From a checkpoint of a small transformer trained on Wikipedia: 10 heads of 64.
MLP neurons of a small language model. Each row is named by its layer, matrix (gate and up: input weights) and neuron, and shows model dimensions 336-431. Each number is 500 + 40 x the weight over its row's rms, rounded and kept within 0 to 999. Numbers have three digits each. A neuron's up and down rows have the sign that makes its largest values positive.
Before each neuron's rows, "fires on" lists the tokens most often at its 100 highest values on Wikipedia text that the model never trained on.

fires on: " |", " help", " helped", " role"
L5.gate1182:449516504541527540521528488458517506528491475504496451469474519483468527556467497482440423495488493517537499456532501525549560594505550589510517602446479518542456446526480529447482531493522528477485472532534499444438491517486533467506516476489353449484445539500486504537510516514492473523
L5.up1182:453520512494526492513491536460448535461561597498526481481425543445478496561449515618490491437457518492499516451465466506534580491497442507492579568469453484468448474547533505485465595481425547481462474541540538571507531440552514495440509482453499429481474541531492456477514477434517533516

fires on: " we", " We", "–", " \"I", "de", "I"
L5.gate896:496467608456458484453531552486511497500492438457481415526492515438411513458556484467510508495484441518514483594508517543478487568411516489513464510478425400556515524596534495505480446515483549488523504505558510520477479388495533523471510470456460520436508539531471505424544491575525475451
L5.up896:554568437455506473565513444520524463466485518476516504465490538559532465445523476491407413438548493526515466553426541528438450440481551517451473510524481493539550519460508512463449538538536567533465460475458504506532482425388471490469479498488509599494525568525528463513440485561473518473

fires on: " of", " Ep", " v", " equ", " prom", " ins"
L5.gate1095:460468555462465515514526509432508453563446473448525533543401470474501532531571460495559483463436480493536461426490532504502564534531494536471472510470531472480537641544538526559497483561524540475490477567512453470558510501505455490467513500521497528511519409505523503534541486520462520524
L5.up1095:526508568593533556502505536392528475524466527449527603537454516497399497549427457489561473535502514472550581496482442531546550493575528444426510429555424472502564510473504521496498476459615513531538513502463526504446542483546495446458502526424482515469498470531474452418490546547596587491

fires on: " with", " in", " to"
L8.gate717:539496473565446554587508466548470466488532530454528400475489482589486521479483508431499537446473528395511461490456480470505444473502533484467530561476532459545521498546507506462496480531490448537535478509479472552492546445607527494527441516494566454559498555481550505491504550502485548516
L8.up717:481475554438477548539488476563508525478504518548479449498504524486468528444526492493515447492487545512473445440485519481536488509442528538459580519461502528570564496470514568474547452580503535576502410514488538519555518576581504503442422448529510490509539580446525474549480445491546511527

fires on: " She", " Her", " He", " –", "at", "She"
L3.gate355:534525434449453455470508504464469472505498588513456559545484522439493506428508564474561530554496517539488490451537451457536485483476547507529478415448419456545448539551516476417482522491460528545481478423544549548511389528538481520465439410513498488479507515489504509538535517575472516461
L3.up355:462436480505492501501556433414511488530432443556569437517513484473527515440497555475454479403515448467489516453463497512511483592525488524488565548427492477525519438426476504533504632489448554485380589538552529429559562504508556463502486566527572536458531557531500556500464424460512493507

fires on: "ov", "arg", " Sat", "ring", "ore", "ru"
L3.gate1012:545456527472522503488501465585489502475585467493533526467462434478484509497385533489471517492510499450486486504441563488482529524481517453536497559555542496473484435553541486480442426462481449460539532524458492534527500498533528506534525474519546492510492521462491488568560436572513471457
L3.up1012:470460507561590515559521469505454493537526496497576470479458550533517507496508443490461541524454478600547491524528479538489496517530440549509436487511523613440451494510511503539538519520529541521525468565429479528499515524481539477603454550557402512505529522531517527551525480432500489504

fires on: " order", " help", " money", " des", " hop", " tried"
L2.gate505:519576466499487530481513499488474421536490500513474508496517541481594483480523500507508443491523506431550475491439537552378499527492474527529453514543501497540507516514500457515481579539497508510519480579554454432458554435494489448496534569485523469561473449537543519512510527497534495529
L2.up505:509546553448462496506493435465488474483470502500547456499490481456480531531484509470504507518454506502622437516408544480538527478478520572500493550493516464543515532488419485504514444518503479451534534565470488443502475443489502512448527546463420464549509475561481471438493498436459499429

fires on: " and", ",", ";", " |", " Location"
L8.gate294:478513461521473488472457481498528502422555544542516519441479495495564544526482512551483431498425485491446463507424491429469498474437541433572555515516512470529502491464551536510530530488523499505482432569528505455516422470499519555481486574477519488485457497446474450457484483526529517505
L8.up294:534566518479587489443484425525471459480443548518489443518471478521545459503542510529521541524428565467446481490526496415537578510431484485522498455507433533480499534487496499496574506484538537518447484481549459529559497529592589531501594550442460519511452586454538504547530535469467469511

fires on: " that", " who", " to", " which", " and", " of"
L7.gate309:422510559548570573486524546514516535492501487461495462533475487493512447458539494476506469510545489490521480465531543487528463525508553557513376584493493519527504478521526516510480528506493440490496566491515545495564549567520498484488506494515482491488537472582427494476614501480507486525
L7.up309:544585472459480441449417509503473586459535496498538560504473509493521447463495458512489452431515507542522546506468512504500520529590499504469539468468533507571478479491507545498548530556468502511461477550516484515424540514499547522538482557481488454573536424459495595513475512453476509455

fires on: " |", " Th"
L7.gate761:448503493445503492521475472547472464550527540626507463445502530501539455503506434518509424473520491498510532606492518555406514458510540479484513514470453493573422499515494483492480536512504463488478433500575563493489515436548574490512484512538456540449509459493433416501566485501556502481
L7.up761:465476487486534469494534561520539504476527539578536528539454502537490466537390421548470451561568500483475494495429480521508492435529486454507522559473510457482482475528488451528496521389442572532454530464547489500540461445491477514458485491481515508447486492490535499494514417429478510507

fires on: " Member", " member", " Top", " Tra", " tra", " veter"
L2.gate129:502492529465499458527495517520514444508543524516537487478545504492481544424499505555499447510512461514483556441470480508444453490499454484601497483444458453427636617522463496485528547414460499515506547472487486477506563536538533525584507446636519526463438551466527483512436440485515509449
L2.up129:512475455468528473511566541504540462612487492508513507527587418496544521591429540473602474486484485502530482487505428462527475527525539495535478467475529415518562497460497557519544452487532467455489447450412420445498491510487459459514525487552440450500456563488476440520478525528519483476

fires on: " |", ";", "v"
L7.gate996:499510554494518427566475504462611483477519573467570474494526542483484528517508529500571518468477588524494578487413529530519442495440490479535548482452521568559535519508575489467506443575533472556480530415598552456526553512432521567490524501523422503450484478452480455520581492446501443438
L7.up996:483405512528542486491521537521447390453509533499477498472447553432477468526487549505474508522461510451485493519475481512480453467454488463556549441530436529506497475557495434413502487504497475551500469471513551573524475462461621454466504558469499542533515519520576475542556502478437419482

fires on: " of", " half"
L5.gate1224:556438486502483478429502481493506535455495453398552506503467494512457480514498522499440471489459542462552502583531466445564506461481495506536541476516484450582530536511439535507529517502475507515483530444457495555481555472525430476544463489520596496442486559519540559555447495489526549511
L5.up1224:566466488477583517524538477522485562526552510435443489467545541563470546442527502503485437474493469445495437485520521463454474560454569541472506500529476453515537470521491515510458528516426579472524552397499548396496450515522500518524428470586505504551500584484501512473532424487573450479

fires on: " De", "we", " Le", " we", " We"
L2.gate425:478576433489431455508522479448501426519457455426462502471517591503424515480544509476496455534557499526473490507450475552500482538435449483567481474552483500535492490485538448412539424477492521480461489479541484528514532412519485467421431489515514558494482517532480497416481465574509501437
L2.up425:519585491465559529524538514518492445552517528479485452458528574480439502457563521463493520480553484504459469543527432502497497497521445514564479426505507502440553493485516493445521547448532557458493546493474497514504502405473526446454495465487486515496502533574497472511551513591492519444

fires on: "\n", "|", "et", "w"
L7.gate193:523517505501469491528499537523456593477456499540498465511463482516413528564562474487497541439543503462501544574567486536531563494506480573530435491499500512484490433480569496455491478477511549505491465451453611515500510517570512531482514495439522484518560517429494478501504503493494431551
L7.up193:454549454450505550496530572499538525509525540535532521553458539463487449545433475529522584573538468523483425497503423516508461516446476510531411442496412476477607498554398506491486499540538475493485498571470463506519602553512527521533499512461508452539436511434466444555564527508519514503

fires on: " un", " Un", "r", " Tr", "Un"
L5.gate90:527525491512456446454459419567467440537532413517474579532492443570483467529507439524576526508495488528472443537549453520459453552508436517556414471492464460529518537435439549477514574534530487488459472498479516526476479516531486517511431542527537553491499531470488500433546566486580448565
L5.up90:481494499546498503502506423561510511540553537561500512535507515554413501483504580433610530511513530499479565501527487564540550480467524488504518449543564483501521577460492516491485486482507442522434523517541454538486497533478556574476505553516507482465490465476456547477553611458512515506

fires on: " of", " in", " for", "ing", " to", " with"
L8.gate282:474476472513474492490507465489526521535504494500511503568535474563522495516481506488482479491530541525535519530456511536537446501593502499555458494497447558522551517540548574570487501433539498520513494474461427449466515594563499499468435549444548541516486531508552443511450525470481521441
L8.up282:524437515459463525452546466420478505511491536483451450496530479472508468484486541513473494495542599495506531426492470554532422478527518473515537461504518466420525538508471524598552496545520560449545532468467439417486477567490504440449436542443474508486517649494507472507468491474445545511

fires on: " later", " /", " now", " or", " (n", " (now"
L3.gate177:493565416519516480458449537467482555548494451491458451491558472523447486532468408512516485426473505435495530497462482517518500522457469578483451431535535547552507495514471550478469603472489517537540466526501565496427466528531551526478594569522500512457458507538460474566536617583465530491
L3.up177:493492402484565571472510515545448445520517491459457476505542503543468459473506440470434506425548482538499471531453514459473492481461529522553491436521468503474458509496519486484511438508503493569547463530432580509442476457501468488524499588451558531516521543535458466563567540549495468511

fires on: " not", " to", "t", " Not", " Hon"
L5.gate20:542461560537531501512518444524462508430513544473498482551506520560455537562497529523518533509498590503596483488448451489534492541538536468545535585457497560460490502518502492480481463537455523512415486476492494472548530469534485462497562468491518448505523488514503510589571573548510518485
L5.up20:505483525540451520576502503398425483563518545496534554520540566498481531435560525465465500518492528455486483478524591498526505484448546502480527528479451472482526497550472508464521449480479485547529476498485565502511490530495492584574402483558536492476553543439484466492489568529574547423

fires on: "\n"
L5.gate1127:497456474495502466489476567571465542466518477540453413503482508518501531402574456489567467488515509488523501562455450493458489455464500558501433508482501499506359483529523448517508537510516528536506460572486465470517531539484507489503508575519467481477545487498406548477526538519514486483
L5.up1127:504532491501523512493435439573483480485592417469507536556475543454511517490537441486501486510441545512474507543516547562540483507414503471532543479520526501511410431489523421514491541523484449474516518472482568536476491516598553525462502516518505446497505547415401560584474507445499480488

fires on: "\n", "===", " ===", "-s"
L8.gate1144:544511535584498504517517518475556505478473496460423451469519484465449422508473534576474530453447496488504425560471530490486503483487502501477420556507499495434560463508510486491496532534537577511449497519565430425454484554565464514489540597533482476447505532489543466496536525522525539538
L8.up1144:473509466538531510372485490462512558478577468482507480482457586435536449484531544541460441433503503540351482516505555525439528556480473514473545432494473521539496416591464509489492533506534498478550551550456544463513518516489516488545464512491447442531528551447432507564591448536499436526

fires on: " government", " Ministry", " Government", " rule", " administration"
L3.gate1206:495493482463536461530545492554495478503569575548490508528514585464476526492517490489481509437494500495568521443425553458563570536481437471488519510485492516560448541540505440550415463544520506507468514494529480538493553438463559518384513492525522475485515454493537481457495511460476493456
L3.up1206:482503496525474531521456480497443518525532484469538510474566566524540521496522559518528529458546521490530462492463541439513524553459452520508550473527565543540521563538446483504431567550573496459480530499495492474496529447520518476439521479486544459559550378519539489515492530551450512540

fires on: " ref", " rest", " Tra", " dist", " tra", " Ref"
L3.gate948:421492457471531515490653526487569567526551596538492489540482503544550480509503545568509497446466477525458557498462430564465421495468484515537500533457490440511495552471477488535486513470454521512522469428436536480499543490494500544567500520557482433426474445559510484472449503543477599501
L3.up948:448412420436468488496551444525463487506550573502510505493532499550555493546568526513518586435384469516467451503504424494461501513478502541529459530468519445505481475463461426465568487534513465531530557532468505489507474514527452569515513539539536424543436494418535531537519493521498530427

fires on: "\n", " that"
L7.gate1105:541535454455420524474454513588505535486505523493518446483532483580427552447499553489494441475525445488544472541455480480524519469485551525500547524438499520543477451512431432502553466597518528473539466426506488564483557451507476453477500441557466476451519537429555498525454611452552471527
L7.up1105:515555476545489529436534449491508537422579489531531532470472474491490518451501518454488483511439480523551511525448486567539479497481491593499543475528515531474552470469441543498507539589487521467531461439507553481483526461515492526496521492584537470452485438529433578491463548425502484462

fires on: " a", " when", " that", " those", " who", " one"
L8.gate270:450579537509544578483448515459485528526516536522511461413520529479453446490581527449523432472514411489505499487488539526536488514450467531541550495510502457495504506469525537533539450497525472457427450493507481512454480543481546458506530481465484564497481561504395485487485473524609550511
L8.up270:539548477516450523485520430531509510474522474509521444507453473503475420475479513487518421433475449488553457560523559524580454516483463514445514486549499504494512510488479500503521493517437476457515416573534493550484550479490563486489511517516458401561537459481489441445466491519460488517

fires on: "up", "oc", " dep", " Am", " (P", " Sup"
L2.gate1186:534519478559535481461506473464460505476453544463511527550552562498477474462542542530527506529544551525491570530490440517579501464503529488431513444442537486419496513558575454513543554478536509505503479527509463455435477531414534542504513540515532476488450499559457504413476467492503510469
L2.up1186:535502517464486524544516525506521528491476545428464555528600507455494486498534601564529530485521438586437441532491464521523521491446563575529505549455493487480520544526486533525452480474495624518576459489497495497487459525508470529568486502528475520502598424531420464476577494552520457561

fires on: "r", "us", "k", " found", " Average", "z"
L5.gate677:510451481552603382476475445523486565490586445541513520481571456493474514483528522552428455460527505488446551514453479484459531492471532450515473547500499558553486479441464570505451596522481496567526526410527449467516486494517480495557504488526439525546537500409514483477500568508502529426
L5.up677:492480476463472534534472505538432487548494523520464544481477507506461486467625516458568532449523495421440493469517585499444514467470422497458535432460496452449486544480565492508571528475506478445495472470450501425486489480476505470520480484547529484475441475500476496440564512556570474481